Weights of a small transformer language model.
Size: 12 layers, width 768, 12 heads of 64, vocabulary 16216, 110M parameters.
Architecture: RMSNorm after each block, rotary positions, no biases in attention or MLP, untied embeddings, normalized queries and keys.
Training: a variant of Adam for these matrices, 1098M tokens, 8378 steps.
MLP neurons of a small language model. Each row is named by its layer, matrix (gate and up: input weights) and neuron, and shows model dimensions 448-639. Each number is 128 + 32 x the weight over its row's rms, rounded and kept within 0 to 255. Numbers have three digits each. A neuron's up and down rows have the sign that makes its largest values positive.
Before each neuron's rows, "fires on" lists the tokens most often at its 100 highest values on Wikipedia text that the model never trained on.

fires on: " to", " Team"
L4.gate95:110162118127170084137111150140129127079132108099144213133148112175150129188100203098107121100167135115108139124091125152101178124125143143116142131124104157167098158145110135163135036113142150055107144093118079121112135121126128135134255145149105200138213154105132155149140135111146140115131093106084109057152116129099133103125121110162108185163180144052142078123113133099100132112069122144144118121115133117076148188159105118127140094171118119147117134161104072094107109115094127141157084069112146170097130148113159145092132162128178098157121147101119158102079078121141124115
L4.up95:076102089152169119175130095126140126099150156131178085117140146066127152148125086120118118135119139203112117113102116123130096144126099099068077078178109140119160072127110086202147101107229087140168169104108073149119160125154136180079095119100137106121102158124115147180135135103116195095159085127091165093146089073112144152092159147097144130094179140137125161115172135132089110105197118063143097158138106163054168141149182110117159114120177093075168104088184132096131098172105132098094117139140134165153121135126120093169118117122119136126095099141114065136150165165124138154

fires on: " and", " or", ","
L6.gate1400:171156079134162098167132095122138137097115087162113126135075141158157175091070143175154134086193089142135130139124122145118177121061165105118068159121154095131138150191145146195102162161136148060117101101136130072158144116152127111124199096144094131083172141144099143143090135155096105110125156111132122157140123105139138117051117134110096147100155143074112148117098143126124138151151076140118167145110122124105125139101085129154188118119167127182157143174201105163133145121130152146147129106119130155150129125109073157040124154098153095151140130125114165179181000177133181156
L6.up1400:109163125103098121094087156145114125057106151133123150091089146172150134064082104165080165141106079089176109119155116031104176135123156136108090076144178172144108069093135144122141113170121121120139148087110101161100128159111067186157142138121101190139127145081142131148146109083128154143078123086142098177104125171106039142150132085164102130122161141159153126149123106144117101088141162139147107088126195148186170108170095097126135119159150121108086099102122085080110124081085141147039095123177151149130150146069170092158132101055112146106113182105110160127177116041115110080

fires on: "==\n\n", "==\n", "\n\n", " ==\n\n", ")\n", ")\n\n"
L6.gate1998:084117140182122121057088099131080106152130130138118075111142189151052123095058094130144143147186060115128147150148080110184162124156157139166128121159115120117074095081132117131151133139113131181120106154078160132128126096118151120090149043157155140134114125145097100120116162169109081148103114134164086113139143140113156098140128127140105079103116077073123094009135087109053130110126116140148060071221113130159157155175123100137174100119136095142146135125147156061162178069125089150132114071125123076112103101154046131134112117104140123100145136150137122073088082108152124164
L6.up1998:169164119130170128091163112113143099091140149079062160140138129094183133138112157146120159134109152111101132136114209090175147114106115136183195084165133129140150189112146109142131096137141114126096151095148092163109139132127097145144118082169198117180139185158168088158174120145112127109088159131186145159145192171182120125141121128139113124097123121096161101097090072092121111137106156143071111127102086144139146160139115075161190137131153099129203138142123141164152114146098153108222130127173096116135140137049131096156139141141056119138050169139200148155137110077173108159

fires on: ".", "st", "-", " and", " it", "and"
L6.gate12:122124078115206136153099120120169162137108125107138029165068164123124134185140171130138116110176085114090143087138098168140144151122083123098100223142149119050156113162124119079139165135152175101147121137102159125151181125106123129102096160136152124040110119191099086078182108122145108120172099180193183099126131104105120081142163163115123102143142164157137152148182169133091082151154180142109201084191133091144111101144130165185120142099164131124157216095111105128108156151113168162151166141123118120118118161098153091105146157149174161074116114155076084119128135113129144092
L6.up12:194163184186099106120102117113145106145193119132088139093099158117143140113128126185105156121069171106106178153050159149171142141104165091130106120139138142153084129156049130160141090079135165069061168167116087076135159143115046179112133147136141082101146126149104061102148153150161050131131125096157134093157112145105121146159137118157123098121146148078125128131122092100127122173115125129168056142111155140092143128103160125099144140172122154070128150097169061161134159088163223150096142140142128136055106126111095196117129128071137086045123170180176132098119080169093109120

fires on: " and", " was", " then", " remained", " but", ","
L6.gate1875:058140136115140127148138132092107144146157134158216143143084128142120076138137125123110089111157140140149116156149148114150117143077177124099148106119145078147136128117095144173110123129190178116159129139112084156135158128210132081145098141137159108122109097171093097178066130151143143142164136066156156152112085192147147101206123154122111101087144087149139105166135153173117129099097143119120138129141119106133155157148123077171059156101116147159049195099176098121127157188110087146159080099120138165138088123125079068086137100115119121149160133076124111122098121103130117089
L6.up1875:102123068145173100158129099138126128160120123131130165100174167114160140136092142154116118137171138110148072113052143141094124153087125111139146111101124141130084150155125147158123105075123126169097108144057118100090109170081056118098097170153110119123108135199115131102135143116150117093124137111107198134159052134098090168159090121138153173153167138093097154147157168140147072114153107126092128116150124086171168144111135146142175141145109124140078122164124120133140160126087131154158156153143157139087122122117204186173191142071142145145097109149167101095148156128110121155

fires on: " been", " was", " remained", " were"
L4.gate1239:107147152147142134110139154132077122122103145154158141072128118161115097119042118114085100136152149087169132147127118156118130164124145095153135133122099121081146123155167173137175183111105180058130140155097166193111149131142142127107103099138140188128141131114108131115143152134139149156149110136098138128137114035179147092162124094160160098115101092116145080130148124151144178152096158177170113129202164121056127160090129151137074141109104128095102109146158077151198203184082115092130146117127178160106098146095171138101109115136146145153109095172113095114138087075186151131
L4.up1239:092119149126162119182134158117138160125137130094132113092138100139131142130172150167135135151125100068105179179099143096104185111161063113182130151098117204101109169137155132169104067120108192122150109199086117171146121123138130102127161112113129130115128117143099111170112148112110104117101201130161151141099113161133101155238167162126147132127125162172089155106193137114139134083181108217098119134137103130180124161152106140097184116158118145164085129176085146154145116071180076171134145133148157122104201120163110145117069143132151115180142210120131151105136182078129142119

fires on: " and", ",", " or", " as", " only", "ward"
L6.gate95:073147094124082135112117141154128197108128183182139148133143106160072223213087154164094102041169130069144164101158099109145132170116103120128127123123151112170082120121118093082178190183119090136121136067108135086107121131126134144189075115129089092102125107147111106092148092136184118186133078069117109152110097118085128130133128149111137151125161118120145168130194165093089096105084099137153171097122130135131176076126094134091125119150127086136092168123105138020059158107158074102166090143111126098113133119101137143132164141136159128142149132155085120145163100125144091167
L6.up95:143146135130150115125198050122082152133127143129056159096099130128150161148039129131122143146115145105162133109118115133136137062161065103154105124219165155083144116038156120120081163096115140060170179121112099100110136138134120158144136119146092124111151203137188173076143116168128166154112193177085166137150114161165137137127128119101126183104121117146142096082088147111162128146149168138180146158106144042117239100137128105101131130205099090059119090126127100100103116124140071137189049090090127114147135157143128100128120113144149137131053107089084187138120193189122146147

fires on: " |", "|"
L4.gate1516:082135113127177159114149074089103179143119091101170142076119157137088092147104122058079121096176101197124088109142136138115115127111177148130128088119168101083077157110162140153170152085124147158154110109090138138131118016101125132167160127140123170107133148160127135084156145154150145157108112120077133125165152164151151177115134084140132121155165151153118133103105146152147107115113111110132087092072094141158146137099148142097140171120140069133153119150139098088156126139086074081135104114147119097076252078113127159078142064114118131111127137160154156186136144070188141165
L4.up1516:131117114168150092098160140123108118186097111093136144159102107074120095150152132115105149156115123186094132091141078096079130126060135141128151192090109108124087138137130096153149103128170135132167114051129078146156156171164167116163098054167141133158083160136073106108162171161123161146094009124114179132152118105139183119137135133086087114107119148147104153159123154113182152112138191143107122078123146110108112176165099093077106132127066121152093138131166145084172131119111091138112174105143160208202182164110118117154121139114177151164126118111146088122125140154121156142

fires on: "19", "20", "18"
L4.gate1763:148145126154162156124115122118154137186134140096156104144120145157139140103152182109111141104106149192157169092102146084087084102112088133146119090149117114131177116126086174127157112049153200124187155118189078197118152119191087114092112084182118176116140111124175076101137069147122153140130169136084214147105071110099104156133103125097120181111111097183093098107103123157129152177138207143139190084133145085096148114113100144162143139131055113138094155149141144128132117147063124152139090053156132113157131140155089125166115105112106124178186095195136083115094083176145181116
L4.up1763:140140170134159109130106143137159122107102143136218107157149146102120130061096114217111133116099101135118133141164170165041131140138106085104160114125118185102111153100108118096152142091157161129111143048101094126099041098095121147136172147168092144128146176086142131102137151156120199132146079156132151145167110129105097126158133169099094142129129095111107082093147143156143136187129143147081149183120147190167126112151097139142136108080128152174143121167111183073084107137080129185118143110143111133128076108123112071194100095132116119141112072078152078037134178141167147154

fires on: " of", " di", " all", " to", " at", "In"
L6.gate1821:211156111150172105099116113102093172157117086144103055151211175139108135114099109120142135115155120156135129132114147111138125110124137152186157137145168150097243152167089160130122136075120147081145137188127121131157138145136115155112105157076123157120153114151106140098183143094104113161129125110088119109166104123097131081150118156130131138109148101138124080105111138188193139203079132175177148111109125178167118069143088117092103118172071096101197105156113127115146092107170115163136118148174129178088137048123134088196147163073105155109122094122146147176150095112089159147
L6.up1821:119136145158142091113168118102084147158070129115104129140125158152173162106137121123089124155171108101160152169124151099113126121091154122144134141171082127110112115152188092141123115157168089105204136108146076161107150151123099117110175129153171093153108111160121103177108097095126136117166131195087106134175149131103123069175120086120152140059143125128124119108105108130129159134085149101141114113161091141142147165123129112104144028161157199057121089113138129135095096135105166113097100091099150113129155130118104122123141123122133101136188170121143134146022149091094154172

fires on: ",", "-", ".", "==\n", "===\n", ".\n\n"
L6.gate1941:061150117137134135130084114090098127136151123088108077093132244151150099134094137138111121078110111165150166212166115136125143150137102164158089153113121141124156122137118166153100106106141147140144153180127120189140130099129101124118148078114101193141125077151122156094147102147037095099078096142155126123165165140143131206187123114151130140104157138164155084093164144097191138098146081125110129091144134129172131104142087129218206137101190134154114069150167170158107159089132111160109180154110179111135182151105134148109154087124113063127103136098155101115123132045165081124
L6.up1941:118083137167108119139101140150106145106116122229149114209133151083125115173153118160111131096165117182139132134177194126138188130094100104096104071161129168075118044139134128133137153157144143097081178147119139141070151115111044107073155123108166113107109101106137112137132100137097134153162159155118079189128119117098086101153101121111142150160203115126114094119125092073135171116156081084092116103162172130132163109107099103148144153163128116203148092174161147127118144139123144127125171150122081064144135083132082135087142106117138063107179147043080139144122080140116083105

fires on: "==\n", "\n\n", " ==\n", ",", "===\n", " ===\n"
L6.gate401:150138102111166119115069087194121122083108071139170129133101154085154126150153176138136159112098100155148125137138147190129134070116090150140112138148156134103076109109111123079088072100151166137152073182091138019069163117119089109097108152174145126146062136148137195136139113112082101177104137092156131110130092136157108147148185131108123153131162088078109105130176115053154103105131071147109136100170125124110199203132144066101145113132099140096130116134129187103133118138087116132048127132104122090090090148099097074097156130118125138120097043188133152103138145177157113098
L6.up401:158127094075216152075137119120058113157117191092190124114097132163171138176139203159083143130123150104154167162157131138208173092207153149123125207139159104105120142098072130166156161125113106122135101144189105100148150129154136101094150070150131129111127179121148158084173131146156045109115135141100162139133181150089101182118127108119077116144116134112101114115180094114126112107125150158068132137161134190136091190164099056119164123125123091120124172109122123123123167077180098101122106091120098139090198076073138107070114153149134111114089121144182110151075065153117073154

fires on: "19", "20", "18", " year"
L6.gate2042:107125105130146113146144145165137149114128154112223188160114145094093135176156180074154170047175107158082091156153120200155074110139158133115144108125092076105121136137160145111129174100093110106157093139153104124133135129129130090075136142137163136153125133160179111102183074162085074091130133107119149139159082124116127089137124108169143140171089145166107118117136125137113150125144172106160143169120126098151152139097203143085120173112103102051169140104106152091134171102181072168165118085141115143080160132137075143162135103125140188139177102091168122142107160119124160166
L6.up2042:153196133171102131130100126090072088139102132176107110165208161095112069132104184132123145133151138182146104135130114164111103121147142130120097110119215107126175122108172130131128133136115172111150117160116115116130136144106122135108191147178082115122171132104126109080109154181067159163162155106133180050135097028116128039096118129130163158156163102133095120157104080123179097101129160160101131097117164151143126106126116135105159101153125067106119117143118139104111094127076137155189169092106170093162176118135095072132135143115176137146084097069140137154095065128141152154

fires on: "-", ".", " v", " &"
L6.gate523:090181103122155155127078111136139089155143118130135079156080130109082076132178109110173110125157088165123158106196106155144181156191109168084112114121103116115147126223144138124159116160129162061159194177071103185140155120139132123126124173102077202166163117136142144052172130086109085088112131091141173092140129112141087130127124148191123106150145149120141145082165121155123069055104121121119143142193083135105163094077142188142151153079167091165150105112129117106124114138121085121154122167149100175084126107110121155165114142154103161091075097100094185173166133112148166126
L6.up523:109174091090140129103129147185208153053158140183114131099139127155163147098147126152091115105126144152156153098145142126188156179130117126086119112216106121121099051128136105130129157060118161101167182091099123147098097149121078144080091111109157128093146115109112085090135103137114091059086089139135136177093154156151129117121152163141113090165150049126125120110122152058146160177083116070107053150191102147104183153209164231150146086162128156076157152116106143140132131171146092180117136163103121152050126106161143112128134055070120145090117094101098194123159114182079148124

fires on: " of", " G", " f", " to", " aut"
L4.gate1917:150203106131150128086140139191170112143146075150084180102138090174159092094151145050159137132133118160114163172119144133132115090070180101106148147151146131119157189053082166125127168123142116071134163127170147148153076110120117162054138111164087145139136079159119161136072129137136059118128136109114106124098118158123143123174123076054123142134108065131153140107177110109087114106132190156157147168120118183182125186157126127161148075124129108130185091149128121160189096096097164100161114155153139103126150048102126077125135182142052154138147134138150068133159109131164117122
L4.up1917:153117160127097075072168138157100100147200111112135110130148129103097057114150148083161163173177166184169134161108121147164098177162098133181138118101159146130139166128138150029153126136147122064182124137177167159152131114103111163100159143131129160175169162160141196151114123146132094153134184100125076156118169166141126111139078084108129184086143094123120114109127153124113184113117143097139106139151171157143092147114171111164109143092115067130087162166107121111120140133137123193130100120150069110172119113145031134138124148171160091144177147054143139126159123126138114129

fires on: " and", "s", "BA", " to", " or", " hold"
L6.gate103:132124170105143093128121128081160183130069111101100128120090108137159148087122122170144117078138096162112155129065102108113154131094143088092133149091130197085175135160152148117191213100112127115117141096108116120117201099112146107107073096154180151139160126134084138149099148104136085196164131143144149104091125070068114126108163086108128163081139128147103161195132143136115160146099153083171094102115143131089139160137134107159098091069145072091107127155158148152149151067176136125165111141179133149117195118111112146089101144151135134146051170078073076122083053116110136177
L6.up103:088144164120084123114113083164119135025091168096120129108151189136215183158083113116176112105119112086142116091150125128128102130105085138119111067138143123116109161134097155104153198106111163161103109134177112081148159129080112173109129126119111146115143100066070106129145124119154153111097104100112174124164116168143127173068115153137087080126125107113129108141169187126139136114130139117164121115163126088118188099084157133111133147148154150142107189129151152169145108095078107161164052133103164121101092156131146136120184191134106152103114121091148146034151152135155117130

fires on: " to", "-", " help", " in"
L6.gate1282:132173117193147108179147088157111145174159142110135124108122198132116174054116186127133106107093073142164194060101136103148124119149133104064137090100137088142144146154107142131149106108162133104168074145096175137120152133166147117137102213187102110131148072108106103148133095123134077152081137080151123134151095116128067080140147125128124127123134141143134096135187196147168116013099135128126137122157148150079138143191137127166107162135118157163158081199131106041148149157094172141182130114192128174100148130147062145086128073100122190119090138118177122127139121110111140124
L6.up1282:129177106110100167141128148205146162145137104093101135135081090082104167065140125096108100160138074107163165138129121135148086146114119126079168097135114141078147095143092084138114133119201152111196116143118154092119146140086170152113068177114153097122122134087147103121139116114101130128110055148092055162108167088159071124157151230183083160121102114150126102184198154107163122118106121180148080049147162180102119121158136132159115162168118104123183126167080098146099130168111144117130085155146090122074111130133119184120110128130099106079053161088134174139205153122111130142

fires on: "20", "ator", " No", "–", "1", "19"
L6.gate1837:134167104142120189112152129107117109095116145147140116163147121157171176109153100057143151122109109188137108088096101121063121134140134087115120127131067062101117085152090158160156176127166115119166099095160139116097091128153158185089116137163142167099164100218119116164132127157147147130118160080098124124112065116110122120136117121125129131111121123139108073136166070112096113077181156130105178145087137105107162169081116134101159161177129095104095144078175067162159166089123147195100077122143175127165129130080117120156142075150149144185145119099169090112085097086170162104
L6.up1837:132125150151089089148154143104102128160166147156144169144137140090144119119124102043142176108139111168127102167151108119134134162111169140181176141110077116090132104166101129116143086106182119140168188164141154088116156128124122153124090159139088112190134080134173114133171147146126121162090144101132151107126119117108122115191144112133111143087174121101082145129095145145140167121120087211120117139140152145146119128097126160095124199114112138156139104130144108121139179168101152192134129158092197114068150175112112096159135194105135144112175114011108162097162074126161152171

fires on: " |", "|", " =\n\n", "-", " a"
L6.gate430:051188073134134176077120142099121131137170127103067122178151144084083073098146170141113104106114145148106162101201082097150139151102157120166129161144109084119141146193162161127114145132055120141161161080121144117126118096147137157155131111150060142124173088147139092157083101176105095204135135101131146169085130132119159160113109084099090166118166138112145125144128096125145127177105106148077146135107145116117174182181124127140152101168161097118134105139137090190192105123049123111127208154127099075170163102065155198127131130137109181151104098147108112150167141091159132139
L6.up430:189124148142139081091097085065104159154106117124093081109144126060061084155156118133101177103177137075125145197167079147162114171149121111133123144164127141129127136121165153160166105134100107114134159127143090079142174084128154172135087107096110117146143089102088081142186135156093113110123099158139153106127073142098161196144144060105091125126108151164109114093157153140153127118080151188160161105145146132145086135123141173147083130058166144217050179114030131120117116118138128154100107124130126063087134153186168104051137156119111159218198107118160128083146128164130133065

fires on: " in", " to", " for", " at", "In", ")"
L6.gate1071:139093131125143107082126080127125129088145100107127132124195129099078111147148102129122125161161156155108164077145130138109139142100152133113103132147161085089123136159111134110150124121152156103144154175149106176100098140166097114154147108178109101159147124115160127164097120149154111166161113119103162141114117070131128135165098136121113091138139109184112065142095229142147126086076110115067207127093126120125200160098148161077111131141097093134114097160154139093099118110089099080190097198083164067103169094124138146116157083109108159134122102148138163117103097123159078192
L6.up1071:153145130116127128144091176133159170147108117150124115117120111152114133064096132129169097144163116118139106100133154146115050118074096134107115110147083137113143123119121149170157118152111127124110137120141109122161184135082152108124083129140145151128080146097159117088128144086138085075120117168135117105149183155055058094115121170103175163078111096158160129123120142157125106082138143096174139124147134151092209130189129135130117118099110174122166072070122178079105115123110206161117125110118180127145118125175126160158089141079123127074117120136124093151109159086104149133

fires on: " |", " —;"
L6.gate487:055107081140084109130054082102075132212112134198147073160076136154065130092091167068075119091122115113113074157130084149109118106105152148115074107140088140090117173152149141109114149092104136114091093134106112178148148140130136080169125091090134122080139175137095115104119188109121110137162096170143164120175094165125097164155106066134146153158152175145151126107187125139136146110119041097083106135121127176135131090101172132113148193092125120125190129128195091104063110126119150093116189150162160124126139116149164192120137129121088161143131110175151089193169121096112140117
L6.up487:130108149170088101166121088147083089150060159118126080141136104119089096134044179086102133117105154108141124126166053190112143152155075071122138103109112115141091122093172124132115090077111120147123080108149110144134167155146141068127110127108192079101146201108177112109106154160108092162152117123164133121120128089109200150193139085191058174105130124087092083064114179125148140089097145111104144183143157096136110086139132170167104122105122070097136092125131099135108130097140123083110140089142098089135138181140174142154120136166154193145173124168108120137175149141137104126

fires on: " —;", ";", " |", " RV", " –"
L4.gate1925:150183059198142121120098115157103140140097136105068113108084120131078110084127125081119134118122163138173154101107079152176173141157147172141172126140105122072079157152159119149166048103146114132116064115179130185145150088104091127159187109162085105104160156083093112136108120164081213113141192164079113082142098094069158107105107103168102183151114071133130057118102094130150154094151090096114122116080121099138135148116148155147124129120109143109146097124093129117113053147137137176111144155090136104089182104148113160114189176079100133157126170082129133193158050144151115083
L4.up1925:096146156166120149148121101108075090071107100139145117168168167168103112093077105145132128131118122152160147143142099089090062128099139044186111123167087128095073168091146119145163116092142133088064104160116093162111083126137109126161100079214102095147116104102157146219126180168070110155106104147107119092110105112111107140139126089170123101169127071079104089093131083084131150110075108182136099120109132117188107103150069113117146099166144059123186082105138143121151124178059088157099079139142133146058113120154099165164088157128125164098091129118165166089156161083140078126

fires on: "1", " Republican", "2", "17", " put", " -"
L4.gate1074:128112122139181126125092129107130132184117120153110078142112097152136106074125166119147099131163159097165077107150126091069138132164138149127122117143101111145188074114115114121203139132069136140105105120107123171127160071111152178138109115152119130157188116114042162131133080111138124135125140086190099107132074091103155114087128175104145164139116100113165122094130165150110135154130137068099121160173102144139104141173146072147152093128140147129110188142129143111117067111179152086150178092149133203123121154112113140121124135096161089139093118118100109212164132107087143103
L4.up1074:116129152080145117121118200134160057136153110138122137137113122126175132165117086122094113129157074138153087170164103111165129165150090105137146148128059176119202145111111116086110183150178150125162091073107144102174146072055154142124104058160163136110082098114104141071138122111037145147160111166109131120132155104115071125146105153084115059103129089187121089139112158115059188131128085141110102093112083125121186129125106143162090120093086174112081156136173154159077122125089151099108111097147168152111136125158151097143109124149161114072126154180136102183101139174108173156

fires on: " of", " that", "al", " the"
L4.gate1423:116133155157177155141140083129192133059167088148160103169142167144145085116105075101146140096128115057107112099149073120140092142162154107138100060058127145125115212084113161168167130176150140036159129102121135151137167098083153122136099110115196070106173108102107164157120050097105072053154174103130119126129115121131116140133110094024116129141067093112116080139159147156141163139161137137083197132125182196097153118126104154119133140143129097168125156137076156080144149136194150120113063179128099116105131122195106130087105177118097138124126140127080103145173047126150198144
L4.up1423:159087167194189133142144149115154155118107127121114139117144094176180101151176064127134055137057137139126146110107153185147097170093157105146121100162122050126104100130142121160095073140104128142134108107180140141108160139129149081076075091147138152124142121124105124139088101104192143127179172084115136171184117093118109153119153172105151135130154130149204121124144146119155178148144098090125116145158173168146123128067132076101111132153132104123169134116172145120145123159163108138117079106148134181095117063143145090117144122096102133101129125173147141080102143131112101093

fires on: " to", " not", " of"
L4.gate1481:124174157148096197115150118113167114091163142176136164149138105125161079160147165107185112120160155153132126131152156141124153114064112128190179131073093184166182146163097106126159194121079155100101141081117167137150111145150118111101169131118053141074124104087149136105168143111103138130084158086119109082128093081116107135148124147004083139113115096140106146096134170102074142120146133112127142134124146153092097146165098094136130127136129110086184077149113137132159103091144133143214138120099099144098103129169164119083131141168163128156096153082183099128115137108143093170
L4.up1481:118075137138104068189124154154147082082109118110091114149150099093155149125158091113119086151090143173101074163130121138166177111120100162125156062125166103173089086112098181180178119133139100093129145133130159076117084145140147158080109145089164179124205130114096167147157128146097131071146149132140231144089098126146142172207149152153152089156102159091168113097142054098141211065158131096196136140197171140178162151159109154146136147155120088124113128129124115130211120136159113136105146108136172159148135082180119138156147132127103137070157094129083120168122133103134100148

fires on: " He", " She", " she", " he", "He"
L6.gate548:148137168118121106160126179116157126117114072096145097123143176157145085133100116115158131145131050170090097109086131057142079112088134133160127084103155191112148166098152145081162210084123101175168091150146098182094095119145108089080104152141110121136135123098143067104150069098169173111087113159144155106130150092153117174064080133143148123173155080158107109151122216181134157134124169120028170185177120105082157118111193139160121160134111186136123167094094118162145137125123113130144155114106146065117182129158128108084110214068131135122122104112093117123073159083112145123
L6.up548:158110135177148142155173095094139124040114147109152140151140163128142167133139193162090114115170081169072120112104152119093121084119124141170108139127135068143112124149100058172118157157182187172147049106133174075086124113148070178132089151166166128145164182062085174145168116125165130094097073132145101076166159049087112119169165138112131167170102119163131097141198171117148088151136124107116118166083118066158146110085111117091154125119133138164118181127133106144073150102127200176114163155093130190107115108122173151131129080111114172189075067160184133149179167063151125112

fires on: ",", " be", " such", " as", " became"
L6.gate286:126135154138144098116146125138050099129133143103137157131156168095122128113149140142080080084143085074083114144118108132173148081105174120088090123079109105139106165157148141146122119224152145114136127133118114169121102124126161142133165139111102095067134179125094143130157125118134079177108031103168180140129095094109099147128130154231133140112171112141121138118173147087133150090093139204114124098171204075157095118044094116134232146125127097149118132144125125087106112110134097175145063114199107152135151127117128132086133124078119112146136125129095154135162164125133123132
L6.up286:088121156138181139135120148180176108159155150100171145136164108161126142066059177132051147089111120114154158142139136143175119121153098110192139144139138120100142185150099104081149098153153121102108101118113095148135154141150103125123124159073140117112136097143169150053140156125082167177105153103154103078110136137112154115171170115056130172145074141077182136098121168127142201064162112074231141124132138118076185055104145149095128097138118128146103131134120149042114103118115132159080119150163125120134163134101139102104096118157159183091142118159076150060140132056138147166

fires on: ",", "),", " and", ";", "\",", " while"
L6.gate1208:159138095140125123146127126094140104125124056143104150146108130125133151111139077120107112131154156118099104067159116167118173144106141153128151173116165104141094095131121151120122150089074123106162144112172125114107122106117172098172087101168122122065156106119159093122138101148115125115093113140142128123127170132142203128142121107165058133133120113142133115097153155186154147140103209126120151145155140077127126113103109104139190186196157129077153115155146147067108156124134098164150115097136125080112155110109105095098217172113222091124073155082144154138115162204145140108
L6.up1208:115104141102143089170117069177121090185163096087145165074088162142121170095115088176068128125107176097107130094152092131177074102112118139129146178164131137110151120115086078130128093129148135107101056095092110138110072124165163130126120124168210098048120129105125129142138128172168104117168187122120157149132161103144164135131132113084080174168158061172167117123164138123133087144080146208125147209105184083111146129086113078125123150150162178093131208134181062098122130090111081188156121073130134138085080148127156147143155163110211055145114143112154173127134165144094095134

fires on: " was", "19", "18", " were", " Men", "24"
L4.gate1114:178198128145159086094117109053153133099158164139132115160040098104123141090148117135126175098121177063113186111183097109160166115135142143127121117129139095116109194192091120119215152160105141103126114160147111145088170098114138096078153113129093166126160149141119176114111110138052104116078086137068157104129081089097152095137119131057166118133125142125143068159143180183149130185204132190110159115138128108091109182081208098132185144115144142119130160161132193122118113123137110140198122206116140140078084123138148125090108116099139104177133129158149143079110108158131128138
L4.up1114:131138081173126147122100147108108107135136112111109097171126126122129132155160095185157129123148197121147111141053178148090141190157138097098121145132065115142159104123126143164156127111088157101111150153117151144142154094087099143164169059085100160110153109142111199094092114109159166182083113081146148158101074097127121095172180173102118179093104098147160058142118112122152131156144087060108101083127152060104143074130177155105115116166162085065136088162083211125121105109098115206121162156175085117128117147108115164131120100142170189109142064079145096135142081149113147130

fires on: " —", " to", " |\n", "1", "2", "3"
L4.gate1153:147188079106151155110187127147169168182101070112143091088165129130209161148210125134107101110092106144116154096119156112132177160106131108071110138121131155166114112095057188148154162139131143073113112104130110160148187111203089194129155070113148106126218129052074160103105158112132116151111117090147150156185076140131089090134181130101128145120152102133098150152166137149096163125090127129166144093136149138149138133155084105111129103123146141084173153145114144172151079094185136103103168107124164124093247073152101119141177127104135134178054151084110112124132094089146139104
L4.up1153:140153131102170156107196172164154158169144144112103115144112088091100117080174163126122095138175161116112114138099167131108199177104168143091160139108152063162113126128141173154095154108218123101149163078110136140141197102130116201107102105077160107113093149134098167189052103098078166137077147162170108171113092211114110070128143134171127082065073077112077172111165144115079159166099080153138121096088076134172080160174109086114089107132048116077161179106111120156113129137147133122076119132078159174065156104119142144168138100156103130146125111111144173112132130125146119122

fires on: ":", " to", "-", "6", " for", " on"
L6.gate1697:196133122161138153059102162025102131116129141136088069107167108113166135148110108133094095063141170148125132152154154161112151158092091126153106158139101207145132119146142123083148152098112126102151123151128123104120143138100167125143167142118165095154087139110089133128127150093121044093100102134159188109173154129111149093153159104133116126097145189124153112104136094121118121142111174116082096097141168084068052126134064060154117072093135134139188124188126119160096128120135196109184134078120100167095075138194097139150162151069171090142090135051114069166124120072090107152
L6.up1697:143120081064169130131108141118116191098174129144147118161163127097069111148140120092118118118139134168120108152122129152127142086170137083098130138161112140114119137079075118146144115104116131102084112107124148167160126136103181143030097086101141176085106075146124134135164149157088139083165155185112164095089110153134081085128127157149156178153106105113082089110111122160147148104179122163135220110117148125133197123146140163148094132157144113123075074099184164129185126207135099153139118204116133084141115055153169152152074137136138140151162125176196116172188138182164099148

fires on: " L", " Pos", "es", " records", "als", " results"
L4.gate1814:083125168176150144118185143125116130166187109118184108085108133148108139116103107171129102138132147106143132137129111118130082181129099064105124108109139118176126066176157146104156133130104129146137099121077117172093146096139150150124126077161123115128153151163109143158156113148172101091132136102114140131127138099125072089118166059077111147165159128147128101146163116075128135124065199124153126097134086110157131103157164138135148153113168103143155093068133083118144138175126099100113153177158151117084125085090111115115162116137184109069194126088159159202154104076092102156
L4.up1814:131142105160081106116103139100186100140161156172166126126141130114196127159139130155110067104132048167122140118084103157106149089099128062147128093106102199135166178096123087102111133136070152120163116148114180043127128105068071122151148118127104110159120141132116142130126112071130187168136076125127102097154100089107122121153125088106162153129143061132164105184124138153117133154114172099176119138127142174139127135121202082122105119097132125133148151093110158078180106113112090099121162094095111113144109165105080093125091106095085114109210116075131112195128091132101131109